Weights of a small GPT-style language model, trained from scratch on English Wikipedia.
Size: width 384, 4 heads of 96.
MLP neurons of a small language model. Each row is named by its layer, matrix (up: input weights) and neuron, and shows model dimensions 0-191. Each number is 128 + 32 x the weight over its row's rms, rounded and kept within 0 to 255. Numbers have three digits each.
Before each neuron's rows, "fires on" lists the tokens most often at its 100 highest values on Wikipedia text that the model never trained on.

fires on: " design", " Roman", " Ser", "—", " State", "ript"
L2.up428:156106136147164208115172147168177142076100163175142108115163106139126054130115169149138149129186158151146166105115142105140154138175105119135148144098153112205099101121140166103155112124145121218153183105080157114126108163164175015119084173120104096151174121047089110104159118161140162123140133110132118138173191180227160131121109144129136170155181167092068145139200170113134138174206131139187100159183195158082133198075115137157103140091142127158092131134135119208188144167150131180139155160142146151131166150138108130150148114114108151139164127133137165133112111093128127109

fires on: "to", " Tr", "ring", " Athlet", "-st", "-c"
L3.up287:147134092141136134151136107198120105124124084136228081095115102093139132128162101115187119122142117134101099167164120153124103156061118113117133088112139135179125125108144149123135082117124137149082110130147103178120162059155117180129161118153122105159129146096134123124150158099114162171140109126163066101071161128139092127135089137202143149122081105091089114060139167099126107123107138160115175160076163132086121152209070123163121100097108094059152123114087105140041158091102131168071107075128159174135117154155086128181183070107163137167122094074136159169121112107151077134

fires on: " X", "les", " Year", " Mr", "view", " see"
L2.up459:114110104142117174131059117175112142176124121112144121146081163142161171080151097141107089116098112136078002103148133115139122097164125135146151135102102135066155129119190198047101161150175106076138112137161135124146124155119081131184153123134126130076048122093163139131143137161114074115086150156083140095116136126080145125107117076138126147080153164126134087095131136143128136155154085116124127119109139126236112132107175134062127120152128109153139157106122145086114126186096115128063116090079104130130098132136121155077137140148169101082123156101078165106139120128115164142

fires on: "–", " Goals", "ua", " stand", " Mus"
L5.up814:188145101145137163098090137154137141165114180136170205096100134148139084098158123172115166105152123129161133139232095146138156142145154058151146147105090117158189112164147112133118189121061107166132146137137128169113161099139164156110137141123162170136193160174149140170091139150113095166175159170135121112106181087221140108137153122138104172109161103191164094146110150145170115132144168129161116169092150121121123144145140119146141114068105102124166126091078134114119119148096156087100145159109148139189116072154155167157172133108162135165122138121118173187157150130095117145

fires on: " m", " was", "res", " y", "th", "ine"
L8.up414:056126144168086156142150162135131099118129118107127103104146127133113073169114148156091114061168094129063162186128114099129176142128129184153154138108118157141165075030140093058173114203184179180138175148180125119187124105208150147173157152129133087102097110094149156103112140152146188103106158085060165144125127107134092095113110101091145098188159119078095102122150138125147152113172158103125105155095159164152096118165147166117162083126066084129124095119187135085083143104095167161114129131123140131106102139125131100168123183124103189122117139194124132127099088120130110121

fires on: "'", "aper", " seen", " hon", "ization", " cover"
L3.up1120:079084127082129062123116123134118137089107147088067113142026131150144107128101124124099123101100127106170148145151134152139093105113129131175138120093149163117116079148108099123127186100176142099115129108121096099114121157085122130151151150110121127062091134173050120115135118115101095076058113166130161057168141135141142184100085088095147136143159195074084125160122097192121155096152092119147094100123081122112116194107159120112189117177155172180099146044141114180173090123089108068154103195149088126134158132163153148105035117193131144162149107114097117089149140140126103211

fires on: " out", "ik", "iz", "alth", "inning"
L3.up21:153130143083075152127136071175239131097125114059158106098146151156157120130136150096168155162088179132125145124153103133138138110150131109114073146093115125163119099120049155122131151151120157145119104115126142142156158104115161120163099201145129120183110128070111151097116182098155175128105114068194142161144129117160135118121077128146153105159141135122107109074094143115085163136154118131138144134113113101103104169179122124100140121168053172081081084075098124184128113102095126220126112152070181148143106164072094135106165134152145128086170092141139126149171116152132109127

fires on: " After", " played", " call", " elected", "duct"
L2.up1008:112095098157169188120089109157143128144152089145107088143110130163160157100134120124116099076096077172106076102112138073131148084112122157101096095121133120070073133110118156057125108110125130097104133177123126109129104069063128076167134139133122108091109129162152100142183158104109095107114079125162164133083084098033120137118128127099134119141104195108139124088134076133110134199150134128158129179111139152126098128123166111120086132115147136123075117097126118086093124113101125173152111132159169127070148131163102151131152156138185163101072159068068130125111119099149173125

fires on: ",", " tri", " Mr"
L3.up499:099115159143102130155152148114144151138122151139101147144150127174171169222118114157129134071089131099122089116074168165119120177151120236149107109096109096136144108185162102113120141125106139140133140092129133095140169122137138143125116165097165159106168129091143173102135060140083125140123104148159127077128118150122164060111114123106127099138100100154106129103098148201129143141180153136146098118159104134114088142162119168126114131143151073067085198135092153132133145137116148123095131169081124117103107136155103117159177109106103170132054098122142155141152132093092077160

fires on: " Tr", " Athlet", " Church"
L3.up832:117123070141133183133128134119102105153141085181172140107139112153094070121113148145139063166174102127115098161128139132113127140073111066127158104090120131182118111100129132164136121113125097173126164146138125180152132080152078159114167110110132119172100176144150097111093167091174206165125097128144101054090189118125080095092133146134134131089144109074123125094161099119115134132114153171146172172092155168148063184134082135132104122090087127102111166136116060176058095075076143159140120063136141116175101155173118133189145093093137120173124129066151141139174110149121137126

fires on: ",", " the", "–", "ated", " into"
L5.up322:142143152144117132138176047107132116114142122135100137115157149131167110115102099097139172123112155085114084152049101114083108116088124114154140147065109107083154077146167142182161133146137137148149181157195114153116114127134112086178136160098097152149122125134122137120135095069143101099155160174068106084181116178091078136139144167117110074132144119116147103105080125081138148114104168153131062082095124122098111175183108099106158099127137085112152181081177134144078104088143151127110140217163129127105100133114124073095133144083126178120055078172155173116159131088084047181

fires on: " to", "–", " and", " of", "1"
L8.up424:119184099069207146166128108123131135168148217134113148065134128120120088135136123111107141132119105096123054120128147091066139138143108167143138130116094150120096094142089097154146145126086133140151238089138100079175191078117186147145143156107137124108121105175094156112136131120128055093148107156121172091103098167161094090116151133143159162175097130081093108139088103122148149105115123145104135076105108096128149140124140133086119177113116085119133163105162126163099136160119082140117153145192105143117124185201108074117097117086118127087089108092124084135135152080135091128

fires on: "ic", " g", "g", " b", " an", "arg"
L8.up689:152197109152168129166122131138116125121144152134162133107094145069095176107142141150149070175209142087162137150121155163113131091150140161147110129155159144062071092143156115101127055093073164126167167169147138117153141087152160122191057117091147140081089116112109140063107157115143183136146104164109124096093113115181158203113129110141165119119119119160128129140141133082155157122097148094172081147174118087110113083154073104139119145054151170138085107065135123143115135076064140174151104138149171112163088213135138153110120199125116175114123104088176143135092152083097177127

fires on: ",", " However", " There", " As", "rough", " An"
L5.up530:120125112101174132116194074123120138064199103108164173137094157108166096141131154160124101115131180187160093166047124154116108131113105148170116085144169056115080090146129116149145152183140142163155150170143137138127125145132106127121147176101159071130108065123125151123159144061109097129097105128110130087193126161096092057165126141112126102149135103115175103121187211172162181163162076136120132154089201181154115138123135148136110100126150107147134089111126111123102091118157085146148102132087149138153076206077152126148154105119139163116168097110114082147182104169072125047

fires on: "all", "enn", "ivers"
L2.up51:148015152115105109119113103150081099115150135104086177124113117119152083083140188122145118111149203105186135123140081164128128085131105121113133115131090127127185100124165138132089079118116116146191153104132111174147142096175099183096105162129100195163206131057104172102122129121135173142152168062177080117154094106167130146156127133091115100111132070147109125192155172097141122102175171132103074127074102095168130028082126135099147150140129102092139152156188111168134127190100132133162125119171120168136134111115181087091082127078119084151131108190134159117166181161127162097

fires on: "ame", " post", " prote", "dom", " CD"
L3.up552:127120189107127128130130165092162185123038092144076094144123120106078147125072139103137166093160101099153109104159124171163096158177142131136114094122115176096069064163131055141145027129160110111095167141145110137143126100100143072181101124143085100116191089205116074136139180053136163168097067139117186166107110127098088080079132181121133127173133113160149140129078108118098146121097152088185120134099175172086074206136146115124097195103144117136139151147111174103145127126155157137187122110171128124164137124132106168130123158149168157131114112167059078161164152106138140099

fires on: "es", "uc", " document", "uch", "standing"
L3.up411:153121121134186147100100111153199151169144102135233180113149211143124152119123161115111086153135102161107104098133139202147123154177145080105125084157097169143163102149152160179182198115136132138143080155103123143122131128138140080157189182142128156217101146132168137126125167145160158147133200104142117154105124152169161151136137156140104122073144115092126136131139173155149135125068166122134126111112147133125157182108149089164121081121152180079109116174116124151196156117159131115138126221160126146109129167147210128171188129132119168199198204123100198142102130101180109147

fires on: "ater", " Bel", "enn", " soc", "ront", " them"
L2.up273:194130180095129151130120111136120134190153100087143178200057114153170116098099123112142156161208197092130157173164125143143079070157123141126135098065128168163146093121107124156151121155095131152183169084114099125159167145141092076132114115131086120163151168107090130060100114122105140135126179095118166128158144075143109099132132146110128118124154122177107141098146121121122131087189130177100123176080174052124123132122158148134134161158141158099085111145155089158138161155090170125090136167135140165169088125167053075145097078186093095105193087161144146155150192113149190119

fires on: "ept", "ense", " dest", "ably", "ems", "reek"
L2.up262:163088121103127159102165158104160123148104152120184141118119157211158115137092123158144110131186105120131060138097130104102124153105163121146190188130126104096150096102144088108124086118164108150112173125155225106127144155135060146114145160125111083137087189106156117156149108113134154144093094107104107159155193173081126128114066108150113131178170066158162116041157093128148129137174092174122148135127134147098178163110115110096106127143110099163156183190096135114147140159150138101093167111104146111178106162167085109126143195188168123111171119123100136146155127137136091209

fires on: "ith", "ronze", "oan", "alt", " Preceded", " again"
L2.up62:104081123152143094135182070162140142113057147138157112098125081136132126112115117133136141135114111079114157154119120159101117101085084107143129112100119147185111159073098087073156135121067154174119122110103098143147126152125136050138117126176098110159097126105089123078073063114108129126071121114162124141143111133185114162095132108142131133111171137090169152111100135083114129055135137075133124143109166098102156098151061140130167107124117168143085094042141097169151125169103136123116110150124103060089139138107099112147182068131075120129110106140165088157175088096098067122

fires on: "es", "ship", "duc", " la", "uch"
L3.up906:162137128169116159089139113148156139189150109175200114122183103148101126101155147074174054166107091170103222101176151133139155121140136084141146058152124117125129150074128176147137204140100130141147173133137099096127131091175101117151139129143142134146126121096133164078104138207142134099075125071095067144096144124157140099098147095186138120094130157090079100127120168161134130161067101147149155183136187130150089146164102114178099155117133144130110099159155112153178156118107095148144124161112188091130124125104114096179143130186095130096147152144102157102131122156121052174

fires on: "ru", " former", " DF", "idd", "ban"
L3.up990:161149120114123144161137102105115161161131106129165164103136112177116163208152171105112142124133163174115179143184119155124160143120151135093147153160130113124085144192142166106113097132136156132119179156169147132143116120179170117178164173153110102100148148167082134079135140139125166138121095101143101214155128145171097111152159127133099130139116113144128159125094119080151122119081184183167089151114156144119114165161139141127153178161146144112152181130108127150148141127151118188168126092183127151173120100165099158158184156148217132107152172139134196177138140162074129106

fires on: "l", "n", "al", "v", "on"
L8.up156:137044137171112116149126129158116137138135070111140103132179185137116194115083143091144106126094091194187121110150115112142150153094151186224078117152152097053149133112107065157179147128087149161108147084124200138133142132182116179155119147117125140119129055128146154125150185128184085162175143137111211076134126158160084145154205144132105159116089097152147112172151109098136171080080085110129147145147069133127190132127099125146125190118137094133185139081107133169161137085151109172112114174147099170113119168146112152174124143084135151074090108133137087145155108097081075068

fires on: "enc", "ount", " Min", "ness", " Phil"
L2.up268:153107184031122142082099143135136140117151133125170117115133130160098112146070142066123079130143140160151176120139176141135119202117129113147149141163142123183056154119097127143150210140137158114132144175138159083086126141153169177138179154114169132255140138091144121139070115154126144171149126093147103150110119144084127110108134123149158114130108152142128145128146171136133132172108081169164118149164114170090109104156158119092108127081139178103127118123110114184169145132100121127094127220114117208082129174124154173152088135190156153123151148103140185135158131095142138116

fires on: "ug", " fac", "istics", "ulation"
L3.up434:099150120140075103118116127052066140120134083129146132133149060175161139143186106146097112131131113104098145138150134040132153098142148130118148181110159111124082081127110162105127066171089142099125188097163142103136099163144144101177095119141117082088160095114095104060120149153062058120110130101068109160142126128176129112186132073102100126107117137116106138152086068146139113122150115140118130103130122131105094083079161161105121244230169087140171175113130129125145094171176143116092152084148017121114122092135090120144136149124154112082099204133110122153083156124074144117

fires on: "u", "ess", "'", " Gu"
L8.up321:121150108125172147146061091075153167119157071093184097103163231129103142092088114112115155111071156139155025106142143161110172146094196144131118169130174150141089112115096085121115133136134164171137129189149097159103114133186173114110127104127152132132145106142163140078136096080095077066146146106159112146178107130142171065168128118170123099122131106103142051167196084184149139101128176064153117114149140155173028157124143106070136127146129136086161109145150112132134125091129044164099141158146118162169125144172107061136126156102110146170171169100167161108098104072132106130

fires on: "te", "ok", " following", "ct", "ances", "at"
L5.up231:102141087118112099087171134154124152090159122139106109095147129154162100116133177117078136092124111157169133126074082114122111143113146080070104115096167079106126111197144126105135088167121118124142115170138146144129179092122145172096137108142134134131119182180100156136138196076121139113079164069137101136134120095057102146113130165068093109115058137112139131135098079153145112117090146111121149106145056131122138149130146123196106115130063067091185087165161124144117084045122100117097141105109146104087118131163147133166139192095107100100119183179115086148129115142192088123

fires on: "osed", " single", " mid", "ree", " that"
L2.up899:110142140202128101198143157115073126146138149144022120151125089053132141123154117117168129147108134079122252145160081136132120084136138167137139102217107097110109178118114124145130103152117157129128150097121109119109167111099179148136151036116157123088167087164115147117164130121130090086146105146099145161104080119153127117137149161123114130157120074131161122177108087120136128149128151129136119113127181163109072124116142071140096164176128050161160128103165154101122086123113105145177152042117090097195129120100140103114116119149130137115141108172154113169028163133113076107

fires on: " coll", " run", " see", " offer", " form", " ft"
L3.up1013:135013129095065110083125086114079121112100135121135155112119101218191109106123049106149132100105131125116085126136092140097142138121123128117115157038090139141151110117103102084097130138137154148104142067128176135111143127102092133187039143104143145062118124119053147147125118085095117104130099148128147103192161099144139125104111117095113141111113087153044123085095103122112136049096074146109080151098143161120095066191124104139128145129095150127091113021132132072114133169107091138105092091113185083127126121078103129091133082103102113125181099054153097091124098089176039121

fires on: " run", "reek", "gen", "ign"
L2.up750:157083111144113082135153144179184115106121141087097055075089153052129093147106155149139109147139151123144190105146149121101116139104135076134080092153111120112113114049129108164145101120121140181119117153116103119133124101104155092069087118099043125126174126180098116103160150156078118097136118074132157114105075086149101144129048135118113187083119134067131160173164112164120120091136096122119118130108160094031130141106056086157076110136120051150088114150115120074148075147132136161057131131180177135094156091092112091147129045108176175170082110183100177132118137114141078107

fires on: "um", "b", "d", "ch", " ", "u"
L8.up270:121113152131153132110219139192141179091162117152163070087141137168091144100139158152166152177161166124108133141071125123112153110048096117112065123173127117073126093120160104157206106108115139178098145096166135119119135117157136109150140153105094121160098073147145178089166138130091160113119056165168195056127183103021127076117093141132174137173120149130114117214157149125135154146113090195100141135164095111135134054148103117129124096105084134118190183069155089151155098142126101103161115126161084145097092147149130090111096110101108159104121147133112103179176054137153094126

fires on: " Bill", "ison", "ally", " previously", "ronze"
L2.up761:144098168153153106129086116159115125129162156104128155133132142162143155091146087121119152073112176103125133183135049181116179102167086145124169128149134127092156153077129143121111098178127102148125113096139084171142105168177074184153189091121114173171145148136116111140100082142095146164153126138185153159174088123088101117096145082103124099090124159136126069147126139117137126114077153156124104152089085156184093034130170116099180148143162144113119139105181159170132176137109133098191125142200141157138128141121164046124118060181114112136160140075150062118165161144160115087

fires on: "iz", " west", " cond", " Athlet", "inning", "ming"
L3.up428:129098151154139181117137104164173117113064108076148148130099167255163112126121098156088119127089146094085149104180120117135177104114130097140064103025150121158153079139138116138109109170110139100077086146170089146177138099100182147157082165137071101059158101119141129085128202073141146156139149121167078181128148112160114163105100147164167129127151091121111133115067144104154125116132120125139126120074148179189151137106106115160137166089066102133143091147131080146084107112155123168094142202124168168161122153088100133167126079177147127153085132180111101150174128128114134170

fires on: "enc", " iss", "ness", "ption", " built", "ash"
L2.up598:103193127096101103098142122073134140118176066164182097124128109176125136111094155087101135190170093143164109106121141170119105158072160117146122135158146138177076131124054149181147166131081142158154132133146133126123107148125121128106192106099149088182120181180138122130063125121157161144087135132121139110074146166153136152095118082132132179111202155119174064076089164141113126092056108106117166150143106056171134149143079176117124123072128135116104091070098122197175092148078113077128125172101089100096111138147106211155110106133092139119114100130124101127176118163113046162

fires on: "ay", "ly", "vel"
L2.up105:101137122090176115154122109133065123118128159164129185137118133128122106189113189178052173148116076108081121136089087174068134159131100179124079098106205135113143063096171108167100110125070108133139172182099200091145169116060109155121056143079159139161143153106134142078089103120077116120094147139174093104127094134108138106137134099098192128128142062140166133176149170175126168186086130093093144163108118227119167162162115108133112185150154118081142151097116123124101161116178115150214094128149144110081099128150139078116182126137121094122161143137160140174122152143094160125

fires on: "ly", "que", "ctions", " as", " just", " than"
L3.up57:134150127150073094120109058141137126151094157201079130072141123153133166140122087179080155140044130115090093115132097200117153124094149121161146124127159113146120086077143164140133102162086137135129121102103116117111154113112150142174110066144107136105167122074088178116108149133085092133120155101187162116126110130071110086141181145132180092125139087136111100142137146174125159167178115112086086160172130110151157131117100117137118160164092113138126142153149127098118171085182147080073132176128119101097122142094095099080196063147076152102134097154154098142173123172067134131

fires on: "ats", "ograph", " make", " making", "6"
L2.up1131:126138143092114117091201068119129153100101107161088143140139057134081102075081162107129156126181070117172077143120174167148123119092136166152141173074086112139066139154067090065120112170050122144153151096118155145073119125130136105107129079163121130161133145091046130114049086102123137104110082121111099159116143130163094113087160096079121075151176134138080152178100086110109132139133138135103114192147139076120066113145118149113104132118109160133085109095084125170117091091125154063145113091108133061172091093128111177108143102109050123092096070102117103127130132140128068070

fires on: "9", "h"
L8.up258:119140095137160147099152116162111117142087180140147105131119138115099101161104096088138181148161164122086100087127120044086137161159127120122143102187134118063121093081148155153113140155150131041184164140154176123131111133118167119081125193145140110129162137091173094069090094133126096009172117097108130139136098124144144157197170190102157130137147127150138161142129157123158141088071154142154118140116181124192099086114140132116155173095187120085119117102145162145181121141124080137132122101106135152046107174125162121146130179133160140147175128125095082103121122110158102097

fires on: "ol", "ri", "T", "ag", "ic", "rie"
L8.up1014:146159110146183120181140129098098112150119146116178101137125118156164144200058166160176113172082097097137096109076105078116179103110143120126145091116139163166095064135095118180211097121148109190127171127090126137135120130137145103097180127084101137157128086159127142103132128103138135057162176155212154124119136157106143088081176121177173100110144119170121131103192085148149173094096116142111119122125099086137058125175207117098081130134133152053151149154126155112079086076178120102163145162133144156144134149088105098127149165144151105077103127105053144123126092126102125068

fires on: "/s", " return", " record", " call", " between", "oute"
L5.up1128:137129092136124115059196127096162128181155107134133136084154100116100106079176161124153165137162138113114176159098092139106169146107108157149122134164145110146107116129169131111103134180089161144164170128123138167092173112171132105132108188148134166106094108139105139180118104120105191066071134094159152120113110108122118068132171141129139150178115137129168118135129121132148131155128128158158130131132149118154128119170153127175139107130140099137165124122152090176118099156169149061152131169130129067181147121158163091151088171142125140120155138225126153128102173146091091116

fires on: ",", " of", " to", " and"
L5.up691:182137164106155112160100070187127130183116094088104140124146142136168136093090107153127119146147148094164071162087178091112128129120116178096127165144094109082131056082098098177165114113152139121173155117137121125095147126166126155163086172174141189115129099142113151113067052103111104122124089149153135121174086132113106063141182062095174108114109108115110155075123128131171144109170161112102161126137114092138091150188137134110147154131127162124131094073177152145108113110120113183085129178146129104144087139175113087128112149181134084133092114080114135111171140085119150128

fires on: " games", "der", " series", "ists", "ilities", " debut"
L3.up117:133093130134054147138053090138113141152115108061179176143174161168191142130115089096161142166104097117070117113098139133084098164101086096088120151120096176131162114053113145091136143091128115141138136102141166147130099072076110136120088112111124074078151098098135167095126082112113116119134113121107091144145159119122121082120084117143152121099111055170062085079157161134104124095130098133106096187093103167169122110168124090086128122011088146106082120133154130107067124168099100196167120162104179136112132131136073126074137080171132111149199087059135029132130134119092105152

fires on: "ge", " te", "ange", "ican", "mier", "com"
L3.up373:113150146122162157117109159121157144110104103082163180111117097130095166164073181107154113109170094158124149104155119140144125153160161169136123083141167130104108117170128136131145080130130113132153159211128117138132101094216099102128175120116101098107183152175171140108183204084164159137094153119166098150103076139119129120150141140136119090190135186146124157182112143083128140159099203146177174084122139101167130169090144140113132121108133173118132174190129237169153142093139148155128148126173161123148139129130132134147177114180156143124090187198108159167132142170136114132

fires on: " Republic", "ring", "arter", "igh", " List", "gram"
L2.up106:150115087165096153102071118114115093088146121137129127133130130164155131138116142182080142161123141137102165093145150067129140112125141120127089165159095099080207090176110118185105111119146124146133129099155138177129123056122112149112070150091110153055159138141141158111138149103122111135106166134117156106102143143140151154178125179083149175126144088120125086043128072123119134118106104104098140045173146107136098133088078118105173132151118035097148167124113121098074107097139140059196121059136092114198122106168094151119138138044147084087131102109120126096147149158116167147

fires on: "ered", "ives", "ves", "isc", " view", " games"
L3.up378:132039170136134117105128065111145169143128139158108137106116119101094126074151160082099096075092157145141137117147141077131093106145139020089118106089099117127168121135116108137116128131133117117117085103090101105190131102148162162163058119081112212192144127207122086127070144148147087081105109132102091176180094151161127147021168147134096149158139104079124091201070113160119148133135096088129168149131152104080096116124117140191103181160090116126157112139179133094128108124114105136113139144146133106134133126090111125126103129120104120120132134121120141046087125106154073127

fires on: " most", "ner", "ually", "oul", "ez"
L2.up1046:087128133094108127134113097153117133147170161130118057065130150170100103109110149055137163161086127123160171101149120160126170154078130169166136134177119091111134188145122133146134153092146132100138164202133129052083105112149132122075153093119087097157131108102140102118158135129174118135082160124169113153079155120165144154105140099115147154066129174104106103163137172128140145136102109143209139104197176144145137130129092114119130093107199133079130162136184108120180124169124126152149122190140129126073186166104175164138178061130128191096186141170123136097163115108091132133

fires on: "ography", "ere", "atin", "ten", "ts", "aying"
L3.up374:139238152087138070166115126162125113175120127109122195032135138130129097136134155068048079084080126143124108108123121166128099165090120133101090072158106108135134085071153124160137129095114128166133144131124138105163150031123065134144098115095141132111125125004141122150128138111126151085112101109165172169144096176126115089112131125115143147094112100122114138098135058148118149149147154142148126086079155109058127109097140134130109054123147128147149122107148122159166169132107128164075122044114112152081113140112161113094139086151190184160114147126137124153111081140098121160

fires on: "5", "ular", "ta", "ine"
L5.up140:148115139116150152125129111172141132135113169120144159159096168165178161095148112176073146088140133164151220148212121196080149142166109121116156146131107108170077138191156145135138158178088156096127117111113098116133121171117178148101110126130156150149094121136146125132176129170113118130172148121141134091098184163219126138079143146153114138167142138159171159142114120200153134188149157083178142150086195086083095113114205105114217117134140155103153068173132175124107066084161134128193072166162100116080158141118093117152170167099134130161159113143173176148132186156110113160

fires on: "ern", "t", "ve", "al", "all", "ensity"
L5.up908:129117136105101132130169058102164135088147126099120033106058119120119099077203179070199091113166198144145162124091108116134152135104100091164091139179151136135112145109093114166092168146133120138165128070120122154183112122155085103146147164124109161150096131124094126121089133131118185081131106126156167120168160179125040130127165106053125082166146122109174166123141130172107130094173098151160096118153171088124124104169108125153136103179137157081154158086152154138121099118157183110102162129134094139123108143106162102107091116177094094121152113122158148112161161129075089140

fires on: " main", " ob", " see", " fav", " involved", " Year"
L2.up705:117128149092102180156119111103064127166097165134155140124175124144108166086142123107125141076052128114081064100138070124143150069171096157134119154085139136106154145143148188023086144107187133064092150094094135123162102157115129087186130117101160088064103085014144085125169135127134118151092145192095166127099130118128120099131139126116117083068133106113087122137143158097149128146165120104172136117107153160139161080120202138089158121129130140146130145136182120138123130153078088159151124102115101115122126157123060098081143113108129095142145139139101094109113080054092190138

fires on: "ional", "ect", "oun", "ress"
L3.up391:120197099099114111145134117045094116093116062144171176122110125167086111100102156130130134161097154153105105117172112101127135124090163168121156125099127097161105130213095183160144104142140153054113166119138093136118116107144077100112216106123103124120117161158123105121128179109122126121139184154135113158177109158105128135159137145103101064170154145140164149102110129101122137168140166088120105109088129102154162138093103174131095165224109151105177183107105130169149102087087142134134119135141094159122124130147151170176107118135106129124129145209120123118080132123103153135

fires on: "and", " made", "ash", " develop", "west", " attempt"
L3.up465:095117097101155128175183140141086130119104140213146096116102122125091147116107192146122119112181156173144135117147154150161126145111178158149127158100190128121157136161075116141103146130132136144176149160113139161141185139123123154134150089114095150176166136137113136116103209106176139145122128172137086172206125120122129164121129144109133139119159191083161123162107122085114148157132137155170144207129188123087098143144157213163138189177109097188182107172171120170146083099055119141148111108127153110133134157132101201181085147082137144130068108175124101089145099143143153123

fires on: " two", "ett", "-year", "ink", " part", "duce"
L2.up898:130127067127118176180090103114088120120131130156083074126131091158188123115129134155138077217087160132137181098132178123137130166080154131152123099144102144144068168115124153123147167110137144158152122118120093135104124132073162136089125115168156151141110143131146160116110070132126131137138156129122124068086124137131112147164120103137150177132124097093184179090159094093113137116108088093135132076154185102187106119138072135142131107160112142104089098129180095136083078156077147115166108052142069101090144124203149098147180155123179149083104085131145168169140090135120127178

fires on: "k", " K", " cons", " during", "l", "re"
L8.up502:118131092111117090132128166101184135111149117078136136100174100126135129136125147110106143132107140178129172159151104138131130174080108152149120113099134114120150066112114059083189117115132173113125151179144177127166128125155105163143134156168169144165134066091146138132096108101089132070110112157080104102170174160159114054116112181122118108063161130149168084187140110156136113105117062152142104108113177163152117131139150116111120085104162153077085154143083128117191116101088166121129126162076162110101113163154103119098165181052131166187132051110072101159110068125153112117

fires on: "all", "ional", "iber", " influ"
L3.up917:128091106087128094149125181131122115097171118103194176182078092066118140091102138147166085150113094105135102141085080183135093179152143143125117079208095120126080159136154108171165134076135130117097111126158129171095124100169062148123195094137181157188125160183157100175137100109075143162144150123146130086105125130038097132114163107101093151144119138139137143122110106146110134107057194074126152142078134095094149102175138128132114104135162144099114093084108226118161143113076132091100111062156118133139132141140164123107096103062174119194131154174111134176142126117117105131

fires on: "ins", "act", " ac", " form", " education"
L5.up224:145136135126158149216122143142141119175101143106157173171150153193170131156134069125137110160078150131164087151104142071160089181124117189126137144140162183108137137143161112142155132123105121091128152130126133118177157121129084212161122124167142128137165168210103126115105155110179137150132144157122145182135149116089166146118098112170111130150141197097150139083116128161120159164137148123115165134171053145151187134112142145148102173188168130135159140158096149129173120134123116169123159110133118149115143163141126118100109116150097123122130097179127131109171162169166108144

fires on: " im", " side", " role", " place", "dy"
L3.up367:114108159169138118107101142096154150084125139099167171105135153171083110188083126131024148096122076087125133114154135113152083083168131048124129107043139128107175090126131115110127088133101091134115124153140138137195104132151129121193097153113110138130155140195142137088117142122142124129086138204101051147132099137165111140128110172134151090149128141063138147154080187106131127156114135079141177113136113154138144151084150083132127139075090145182135133173134087192133120061127096127136144162142175098149106100135131149139150129162158126135093170132080105081182154166144107143

fires on: " No", "c", "ain", " gave", "eds", "ge"
L2.up320:071132124123060136149150117136076100197140157105114130108084165097105095106111149106177076134052171132133140131149162087103152162122065130145113099139115154132074136171127117114116129131144149072120110143132078105179132081140137124080142194164136109116122093153101154118091176114152141111104132124101129090149106147119164125133072149152086147094120178127153166138175208119158126129099094123154136136106117181163150096130122132087114143132061153089183142124117057081136155149135107153098109144107122145105120108139154080108039119176112109100149138172149124106116145107166151203

fires on: ",", " in", " of"
L5.up910:073119098128134125147145070144127136086125105155129183160108156123138131137098147160110175082094107167118072125154105086113094157185117135163082135127093097090160130098110097154164159164186180125084152108081135151092114108132139110153125150087170089107165069137116159159076156107139105111143127201113133130184125153097106121182105211096164174077182125160152095126147103118143155118143099178118168132146127107110054161097090116219097093169092117135117076115099162082170177120179102094118089126175107148069111168162110088119100109108166114137112081079125146112113150130144047059